python train.py --num_hidden_layers=15 --hidden_size=256 --num_attention_heads=8 --num_key_value_heads=8 --head_dim=32 --intermediate_size=704 --vocab_size=6223 --hidden_act="swiglu" --norm="rmsnorm" --norm_place="pre" --norm_eps=1e-05 --positions="rope" --rope_theta=10000.0 --rope_fraction=1.0 --qk_norm=false --attn_scale=0.177 --bias="qkv" --tie_word_embeddings=false --parallel_block=false --init="uniform" --init_std_qkv=0.03 --init_std_o=0.00549 --init_std_up=0.03 --init_std_down=0.00331 --init_out_by_depth=true --optimizer="muon_variant" --learning_rate=0.00808 --lr_mult_down=1.5 --beta1=0.95 --lr_head=0.00447 --warmup_steps=200 --schedule="wsd" --decay_fraction=0.295 --decay_shape="linear" --final_lr_fraction=0.0 --batch_tokens=32768 --max_seq_len=512 --doc_mask=true --train_tokens=266600000 --max_steps=8136 --dataset="wikipedia_en"
MLP neurons of a small language model. Each row is named by its layer, matrix (gate and up: input weights) and neuron, and shows model dimensions 160-255. Each number is 500 + 25 x the weight over its row's rms, rounded and kept within 0 to 999. Numbers have three digits each. A neuron's up and down rows have the sign that makes its largest values positive.
After each neuron's rows, "fires after" lists the tokens most often just before its 100 highest values on Wikipedia text that the model never trained on. A number after a token or word is its count.

L3.gate520:502501423507520469524505510500486481533491472518506519507470486520493486488475490467455493545520533507493480517503480489545460507487479511484463506522521525459501525466470471465485499543547509458473518481493507490481521526495496493539488518506493482496455506464475471477486422519491516517
L3.up520:506528467524490523498546547489535469511522498523489469513537508490499519504492492450498502485487498491515474508484505481476434528507463463505409497529497479526455542498509532469470514498504487455481497520506530501471511545549483474506494545515514486505476479484520475457478493496535536508
fires after: "was " 15, "== " 12, "==" 12, "is " 6, "ep" 5, "Ge" 4

L2.gate598:538506480508490476524462514541531496512519458500478528553506512479479510503487491478555520493512499504532460479507514509494468528472499464490473492529460481474513515548520479513512513473487489486462497517493502474524479514486508504530476471489479518478501514479493460503540534491537442471
L2.up598:562536479508489540501509492557490506529508498491523526521503468517473517473480503517529533496528485495511490523481511512506478486524495460514488465483497505435528468548505481485509506473482536493482515520484473490492494479490472478450474443471506489446487456493494522536496512510515509488
fires after: "In " 14, "On " 13, "of " 9, "on " 9, "in " 8, "analys" 4

L2.gate325:506463489461475537496479508521495550529483495453507485543501520502468513487528492460490502490542509479507531502484495496534504511492500504533555500495524512506519535475504507482483521519487516533485495519441506486517474491535481527501514477453505496513482485500533513487460481508486483481
L2.up325:539517458545504521510471507500510522509491496471487516539543514507503492515458444462508513530455485496510480494496503490537493498502556508463485502513460489494483435515481531478449503502495500510507493499449508466491506477471480478490483503452484493495468485503477490512468478496481475482
fires after: "| " 33, "." 13, "the " 9, "(" 6, ", " 5

L2.gate241:472536469511514531501516520455477505526509511509504450482495495467522462500531479560483534498540477517523520492471485473546489531464474459462560517525470519460540505459486501470493494527509480525478495488510494481491525491503501487509480482505493490478552548526515451530504483477486506533
L2.up241:485499460497482539509505534477451485511511527493531482480483526468558478535512450544495509489525510502511547494507521455521480530472514479473545530551509501511527492486482470490506470525496464504480521475482512470483569500514511467531512473519482501492533468524498495522518506460506503514
fires after: "." 63, "=" 5, ")." 4, "\n\n" 4

L4.gate149:497474477486520491472486484497492467515507533493473515474506460494507547499500491483487499466512459457488497552469438457552492527483500478525564508476514526499529521488520511483485507512525464548503468493485512517487476503538470501497536473504517470519465524536522479476468454498459480489
L4.up149:529513492542467499477499510462469466536505518450496526524512465473542484486492505534498492476481515492465500533518518483469511466507470479452480508541484500477551507474488474584490522535496474442482458516543503476484489471517519521483485480519477502506512508495478486467511440467491469523
fires after: "L" 13, "T" 12, "G" 9, "W" 8, "U" 6, "F" 5

L4.gate270:453530518489498472522515489461506495476476477532464522485516486525479528559468505498488493496501491487507513481498469526547515538488467513482508549493471489517498491492494543487509501535557488451505494501538473497559513536520479523472496459506429509512519490477497484453482528497495528504
L4.up270:503501513506496495462484486486545492547469494471495510511510516498509541535505500461521497510503484492517543524455481545517572514507504527510529495522505552530524477503509539509494481484469484495487493518516474462544488497486497502478481494436509521498508502443474507469505548499492510497
fires after: "de" 25, "De" 17, "b" 6, "é" 5, "tre" 5

L10.gate243:528540524498528491534549508496511492469521510525492499487472512501443515473506520465498551517436498503503452490483506484487491512544491458469500532496505527520495522477484448518466513471502483482456558539494471541551523499483471542496468537461516497515496506467479525472465493501542498490
L10.up243:507541500507540505514502494493483518503507546528505503492497531507497518511482503498501516558532513511484528525510479496511493505481497489471501548453504485505510478531506513506448481476506466489496537500491449509472504471499474524434514556521459511508489505519498473483524474537488527506
fires after: "| " 27, "On " 16, "on " 15, ": " 9, "born " 4, "–" 4

L10.gate279:459510516488508455517493488498475482482464498505482490527512485524529509471527514495505564474491478496503505472569487478472498526520542517521494474485503508485497494509487505504550501481498524451514513440512519504493430515506530527514523495531452510518531535472472534499536514450492492485
L10.up279:509502490509533466505488492482512484517503492485528445544516487477506467548506478502498485466524467517489492479486460518515454467508492502499520490468487529495452511494500515550531540480492549524536534508519494543527427443484517470492500499513497532532527471482479469512510466519540500517
fires after: "| " 61, "°" 10, "." 5

L3.gate602:494524470530498516505525449496490504506465523512528502534509472513526469465464523486508532481477516499505506484497482520477498500498515493500489524495513444506482436474509501528492510459480534510491516501447514518574506471498520535494504500519498493497409481465464476487513525537469515520
L3.up602:471491491529504498501521464501547495502452490513482478518500516506468443488503465450460516479517495482496480483502524503460525494528524502480485531502537458465463442491507483500508505487494561517494512502490490522529524465485512551524528503523493473493483476474446451506508519537497525528
fires after: "|" 48, "." 31, ")" 6

L12.gate651:480508484476521518494472496475475485453462551488480506499548535510482499422450505460509480500553509506480499487548504490495507476497517480511477483475485476444543486499500475465482506513476558525484488501481498506545493478513493498507533474468465519542451520532439500486508470512503487528
L12.up651:487495480537506485482489474511499486494485533482493530537463497518484452456468513489508441495527504517493523474528534558471504479515519504548550463474563554481496496485524513505495513470494487509454511513486469538513441462506555539455532464501468499542473499539531495479517548501513500547
fires after: "|" 47, "." 19, "| " 7

L2.gate696:516489475530508478476455492535525494514488471459533488510490538512519490473495486483532480502470499491518488493500510472450479490509523501502484485501485505498497442519507471478511450532474486459468483538496480529497506513496458485516474461438481523435499477486512494480505480487507501523
L2.up696:513520493520552516511471488560485493517471493515540543504492516476501535475536490500470498502483512505505513466464521515482541512515470472466477524507436504487509452495493465486464518502496524529473517521509524539523489506550462516489495440459468548450460538507495500527467482485499491491
fires after: "," 33, "." 18, "analys" 5, "$" 5

L12.gate53:483489519482525485487510527544516475471492524530491516517502509464497491491496527477535497501481493476551505525510515508473508531480474486469524537480459507492485491498485468521527459457500484469496535520474479513480454493486487539484509490471456517538512515480509472472487501479491525455
L12.up53:519499493489494468503514488511488475521513502497478442501464562531488510551476518500503480501449502498511540523530537498548501502506467524489559460497563514478523519487562489524485546493487525507505530494501469501527458454516463518501476494504520539492498542499504523422494499486483515513
fires after: "| " 75, "on " 6, "On " 6

L12.gate270:485459550515477434512471459526519512479533481505488493486500474495460512498499502462516494497512477486538511486506514520507547492458515449490485487496513518539460450513486503511526491502485485525527510481498487487475502441466475467508466522445491509534467479504507551544480524526503481487
L12.up270:491515493507493520521540492474463492489414456509492475516504506500538492480531477499474490508510525481532522506461522513481479492487462479479512459509506483500503544523495498510489526507534494547475520516482550485490462474503472543464490513479491489473529538479536515495487483484498531563
fires after: "| " 30, "on " 23, "On " 10, ": " 5, "born " 4, "– " 4

L10.gate450:542476456510509557475542547502487496521496486510469519501518450501499513479491482512500498514523478490485527480473516483467506519542479465456513488494490526488494493517501492477458491532540512492491473538506473487509497493544508506564491448458507492520559500497469495506493498519504512488
L10.up450:535463438521475493499509495524495491476524464474521524502531493492501469459464487512490528500538525536511518508472511526486517518535488509482516475511482509480552482505508540496475510469533488465514528509521499502532512494569469465469516499494498500441523548454488527533474516479490516525
fires after: "| " 44, "(" 12, "−" 6

L3.gate414:468509482476505517512506537472497439440496526491558519498533505466514455502542470510528517438500438524515513506509490482498508502510540497522472512509490481512537451527479484536463505509474468509454545497532491469540515495471490457509478532511521454510471532497491509506529540525488495493
L3.up414:517486472497470510524521530486488464506504474441501504470569503483521489495499510518499493495525495489482524533476534425498471539474507470502499542498476471530475485463499502517505531539534454508486518501481504524480493459544465505513446563506497474521491518516507508473472474515465505514
fires after: "- " 25, "Institute " 11, "\n\n" 11, "School " 6, "Center " 5, "=" 4

L9.gate636:518462497489487451507447479489508474495499474521509520511505471471489480529521510504570505499485495515508512534522513458469489459485502485486557501529502493520484519515518505558523481511505520457489488555486482502534529517479502517515533498528482485502487515558544475567523494489486515517
L9.up636:511494501444510445523518475505534514558494499466537463447473500520464465500508514510501513517496517498524517457509493490513532476504511551492504537457473479481475498470527494472489551539497536513496519488485474474468517502495520494470498459531512475495544462527489473480463518518509495504
fires after: "at " 22, "on " 13, "to " 13, "At " 11, "in " 6

L4.gate289:481527541497489475483478481498456492539469494521503482525470490504484474511508472495514501530515481507516484475520520498470523507497484504492505500476478507475467494478470459488519457498473489438513502510495477516489491499467549490475495527511455504551510528480531472497543564488497479485
L4.up289:507503508537517508520502506480544535510503527554524539520454497458523453494505527489483486457501514500523521498478513479512511523540479465536525571532554502487494466528538511505501488515500516515516540487530514528483540527530557476469499496475487512526475485535493506489532521525457513466
fires after: "Y" 12, "L" 11, "I" 10, "T" 9, "X" 5, "0" 5

L2.gate363:487530467505469477469474514514488488498477460517426505483490498528494535472443499490488531509487497495523488504506508505502523515517517486484505507501464504519469520525502513496522438494482503494472475515475499477463507473460479524522474537489491462503458474504472473472481465467467520498
L2.up363:491483444499493501482481531519528479478479500512480517478495535523484510488504492473470514512491501494506530508484467520503514491517513514521520496469516482502490533511497510476517460543480526490456493519506536441479452476527521511506522541544519492549462524531467470467509507493521464504
fires after: "In " 22, "on " 13, "On " 12, "in " 7, "; " 4

L12.gate643:558495483526509463520476494509482506505475493501500478493493522506515454444444481477511488493471499501488481555498503547521493513509485504532520499500539531526503468472516527520506497466482524505506516536505475532521545517524498539492527527475480474470493519538464511447495498500518496493
L12.up643:512533507496496458464487506519503471517446508461486542466493533485458524508486556476486493509495486499519487528499520496513448477452500533494506501497463468441485509489527469503477504491479510495507530549515513466529486504539503517479516490479481524509492475510494520472499450541547495556
fires after: "on " 19, "On " 18, ": " 5, ") " 5, "(" 4

L4.gate388:505479502537483522495522449528449432527526477475550506515490530530528488524516480500516513508492488489483455506545510505479509490495466493506474515509514492511478511493464529553503514484486516547469523507483513491471500523514469509510504538541525547539476482504469519520490544466537489518
L4.up388:488454504515483477525507549567459450497470468496540534524511499510474531477509532455482492487513528493468505478526535467467476517464494462528476518496519500465512473477493525487520503484518532524460486492486457499496507452478476502487462554520442452554509491472492536537521486515518476498
fires after: "\n" 20, ")" 14, ";" 8, "|" 7, "T" 5

L3.gate166:511516488513439504524525526487502516487541450538475465513471488488536478460540546533495471501485501488474523499493498463481533480477481514476485528459498466505493514552500471527458512500485479515515540498534497502538477504490475472494499486483473488497541466506488495518488509510483488502
L3.up166:527543541465517453477498525492494518508522507495491470528483534474502434426520525555495499488516543515495548513481487492472529506489483516486553485540489481476509500535543464525486511511491518486518496510505479505536498422504483464480484514471486444480485544523491495521536489502505483480
fires after: "| " 17, "of " 14, "in " 8, "at " 8, "In " 4, "\n\n" 4

L4.gate450:475491482523522484472526478532486492511460489516506475491478525509485459528516530488500562469505531474505519524433529498541504501490516505518533498517507484518493499507479470515489561491508497491469497510481497501491484478531521487521493482479454486552503549528495474455529506509514516537
L4.up450:555551479541530504491531516477492542498486497489496445475446513476496477527490509529536480503486506489498517473497498492479524503487524470489463497512545515482551497484509528526512488551469502469475492474509469497541504519483515534517481555567481526469507481537479496447509468484464465489
fires after: "I" 28, "F" 11, "L" 8, "E" 7, "O" 6, "Al" 6

L4.gate228:518486497469495478474502517463543461504484500522532535521564485443518507467493498512449470517498540511544491496535464468522467475511489480479518508487468529524442464496497506496444526497500505466489502504501505499557489523499517473471479498495508497506472502458519494469506465485515460510
L4.up228:491485531514482510529480501511551463510518547519474515484541500466498480505539501475520486497486473494466467498494458524484466441481525486470469495530531528521455508490497508511469494499514516496521502493497505559494494493485533467480487523501521449503510473522506518542486482521525502536
fires after: "the " 31, "==" 12, "The " 12, "== " 4, "and " 4

L2.gate641:542445477511493482545479487544486489511510519490507506487525506497504482499502427497478480498505517478497495504517470541470458455424511502482517518500489536518474486478503479504460509500503531500505466495511478545502468510535492529545537503585552532490495500494528480488479517500519479508
L2.up641:506451486499470456463505547519471484471493531496502467505500464509529503468422512516482509512542480500462515427512459547505483497485525517487479516478489506524468462469504494520480502498519538483522461525459514514505504472504459498486524511522480491515521492511534486473539488500479486530
fires after: "," 26, "." 21, "| " 21

L10.gate697:471541465475484475518475534527503500494482504517484493514541514430530490481465522503486531517426499416522484502540471499496478504564501518477482494507489480525509442536476494491486498487489509515508495491491506490512491503539489490500490493474524494554522547474494449519478517518539512541
L10.up697:475481502525524496507512474524476478513510487522553465507475510450469477523536507428488495514494463501491473554454475514469496554514500472510493526537475549496484504499506485494503494490531537500483524452507510492523507493469527492481491510490451478474464486468474461507501484471491534488
fires after: ":" 26, "." 14, "°" 11, ". " 6

L4.gate652:471496525528467511533507471537519515503500560525497512481480486563538520502460486504474465467504459508499504493517492478505462512482539517539469493506511522485523486468468510524496520500495487500482513520456506554484539471511522523490538481511460471493461479529472508491550499565495542508
L4.up652:467535525508509521488527479513481532467535551512496503534514479540493490487506506500479494487533500490487498498483526437513493514527524506515512482499482507492458516470495546507520514491445504494458510534485448511518491516530542492513516448509457511496498515481502491481538511490497524522
fires after: "." 69

L3.gate108:498523531497491496459521483480504495500517495479493481551540512526481503498485494438493508506494494521509493437494445474446478562449512526480492538482458501504487506518488439505488494479490513511495517529438518565517460470485480498541487507538494507504496524501499546507496535501516487494
L3.up108:533517449494492474538496538477480463502499542567529513492508510482525520502489506522516539515504528522508525455526484491545510556470538545534472520507510464497496511490535471504495496458547476491494503505490518499495495471519492469489489493476545499523508470471513482560482498542488506527
fires after: "| " 41, "." 10, ":" 8